Part of a small language model's weights: width 384, vocabulary 3071.
MLP neurons of a small language model. Each row is named by its layer, matrix (up: input weights; down: output weights) and neuron, and shows model dimensions 112-207. Each number is 500 + 40 x the weight over its row's rms, rounded and kept within 0 to 999. Numbers have three digits each.
After each neuron's rows, "fires in" lists the words (lower case) most often at its 100 highest values on Wikipedia text that the model never trained on. A number after a token or word is its count.

L12.up550:533517505492525556525538546524504465466464428452540471451519442492457523443476463511509500439510454467513522511522489533487629476502528540528512568506558489562496483512469500504562521535568516549475485410553508489553507442443484492527443585513500571466484517485556528528533462523559511472
L12.down550:606450473518527585513508547488529548476489551525535513514494532565513456477476547506482423487446544417546500466484534519493573455454501538526506508459434460500478532483557531486465440527450463443573502485519443550573581507481522505482422432557552542593479490519530538452416507480509438521
fires in: "also" 26, "later" 14, "for" 8, "forest" 4

L12.up219:529541528488481485485499474457522455477430520486466468438504456473475487519487496464507437518445506530452511546483462550448558506468519517483480498499490392430475470508440433480465537500516482595477407452480476470526479474446420565420492558507497503447444561484533579543448552532497487529
L12.down219:544515543491524506530558460544503465489493490472524450533477497476472501468468546509540552495491488561503504478463507424483474451517441501480556466519542450431478490459540510506447477496550462517533496472471472455511502495561379501485470492505566532556460512523515472452533459554555482518
fires in: "on" 70, "entrance" 4

L12.up978:550539457435514490489499424508454492444502530449475449514556481542506445553469504536524510449487463496543478597552525474491537519549514515533604521523472475462537488604530485496535491527525504529509442428468510511650535478476523506560504515525475492467469485508490500471508535526475543489
L12.down978:456432501539439532510532612458551512474478459543485504449493521583433522598487491516523481505475431471521436527455514547599423490505506484581564459462475519467474535528446473536556541462505465556543517479408485532452553451586513526529464473445476494500491496536517493493501487482449486440
fires in: "however" 21, "may" 10, "can" 7, "possible" 7, "without" 6, "because" 5

L4.up580:533518510541444566448519428502515457434467489434464442463491475533489532654507486525487536481468512412509539482493500494536574509467468541514458531532581556547547509485529476445477507489531517453458485399500513505550357515498414490501517512511482554493495490538476499534501530520584540511
L4.down580:490542506557573501557544535480508533456527445506489548518517454411553439449508465530485547516426538568564523459510490416450517538483532603465514480556494452511500464527569411496519492524450503478458487504500538527528515536472470513510497546504537506554557470561438498454572467513401510523
fires in: "at" 31, "hellion" 10, "down" 7, "hellenic" 6, "diamond" 4, "download" 4

L3.up134:519575451451472486485483416489482457494543514486519540521464474489519481495506481484469528490512477482472503526436532498492509505552466368487480485532508540462542447545496500527474519511500517619516377431523497477506534459519478568492489501475504473550525489545540515519459562584565499477
L3.down134:508474569449523517475472475454472453497473513498459540537551476578501504506506468486577506514468404508463499488426471480530462490516446479433540505586543466436480548437475493483509528590474436478511530434536512463475584425490527526500492471523577483485510501503501475456550529390523525508
fires in: "been" 16, "vocals" 15, "guitar" 8, "originally" 6, "graduated" 5, "be" 5

L5.up756:479479484481501469473469481507455483519583482486523481512556490534556518477546451497544514512500510471536498434567468508472489478446587507643507432474482466448470460482528450474500514594447537553472427412520494457474433505490527509494505543458558463616423556508602529516512483467545518505
L5.down756:507584477524526518517487532454502494549412564538497545510450436461487479455553511497527518478513559500514503535496510445490462574500497512435435451481454505511479476544446450482551500513521474433483502513515519568532503474510535423511536535492452464532475468556459409480567543494469539512
fires in: "12" 46, "10" 13, "100" 10, "13" 7, "third" 5, "second" 4

L3.up181:511479501483494473499498478469459567486502470548465533588497489473520543437455476539484559501493564460463489487486475471463491559562557596547542588565540483509520531449456454435576475474398488491504507458535481480487560519449450477505512538555511544549421567481437458532480473500465496545
L3.down181:505523517440468493519367544485546459552601543500560528561527425492526497478553480489493479471453472485518558479503493504508524493533506449495452497510559401525429438528574512517500534468479492500483522527499548479440463536610485543456494546515505524562497468508561524496459520472506492526
fires in: "command" 14, "ii" 13, "part" 11, "paladins" 7, "both" 5

L15.up678:496539465534458502507425375513451500475452462519482544564531489476541528567519509542504526475517432486455547474480460487547540508560530434495525532562515518531489520573512446460548501551484519497501526497520535540463473527488513489494447465443414449536451523467502518529470509494500467445
L15.down678:452557485503549502493527568487506522416564497544542481502501474492520527441480488443492533460453444505515565535515545471562511534613478566492497463554446454477470476516534537574502569507450418424462515500443518410498486466560529521551539519583539521463517489529508452440528526468437490539
fires in: "is" 37, "are" 14, "s" 10, "be" 5

L12.up490:541511477487411488487484478521466490534566449445519462484479541505537569460546542518541528470446490530454488504582487498527532477531600481462486476515570524532528527456490440461514534499530512479406483462537484447454509520553526528535491502495463556476501500490511531512458491459508517440
L12.down490:472479500504533568449426379508520528515533521479477516481452448483561516506484501446531509469505562522485476500483526458534457495584489503581579508514522440528517463554519514429569525565522477442585509445527500506512540500459537474505482552496561528414491526490526493472482484462483472451
fires in: "no" 26, "even" 7, "too" 5, "think" 5, "just" 5, "nothing" 5

L3.up1024:456602469484513447486519485503484510552558484486548498506526543523436546504477456489478531440489484484505508505479490557452497535469502548530527528469424529478567462536558514526464464520512496605493478528480523521515396476489545545504494553508491489535510528521526559527464489489545462360
L3.down1024:502497447499473460434565608508481528484528527503447509537551496433455516487522392453508511509537430550578486466517447544445556500589561533489559447482505458548497452487523519507546455538508548510486553522425530430508472544449409489580498509546518490513444513534420552521473473544523500497
fires in: "career" 23, "he" 17, "prince" 8, "princeton" 5, "his" 5

L4.up482:456544511500480447551541470484525499475551547434441458496534507511521492453520499476514550444560469406410416467497564526562524499544478362507566539497529563462556443551480458522536500492506541574413437478454485528585471450496451529480506538482526529527489519578514584520411506476569532469
L4.down482:511499480494492594529522506512566464517457537465535517489512506528501561552491509468433580550548507433442464468471450462593517470433524475458462580470480418518527469527515534463497427523529491496564502497465516408454440477469460448442569508595555455519544535533476421535517457445501490489
fires in: "goals" 18, "debut" 11, "best" 9, "actress" 8, "massachusetts" 5, "apps" 4

L15.up308:514469584558466556480498493490493466478501568477514499475561414547503497598508438528493494498481540492425552459502550580518506512546489495502578487502534554472413418546538467516547499544471507492544522450537449542507520467473473547544498504434493457554477504457516531509545488521502471532
L15.down308:576534487564499474588456494501470540531454485501502520466499542496562527452429572517480470498507463543476502428466479455484534515502408549458525438488494510425481477460527483515418445466535438525402554435485427508489496521425522535541511493505520455544544568513456480484520565417476520502
fires in: "on" 33, "a" 7, "in" 6, "onto" 4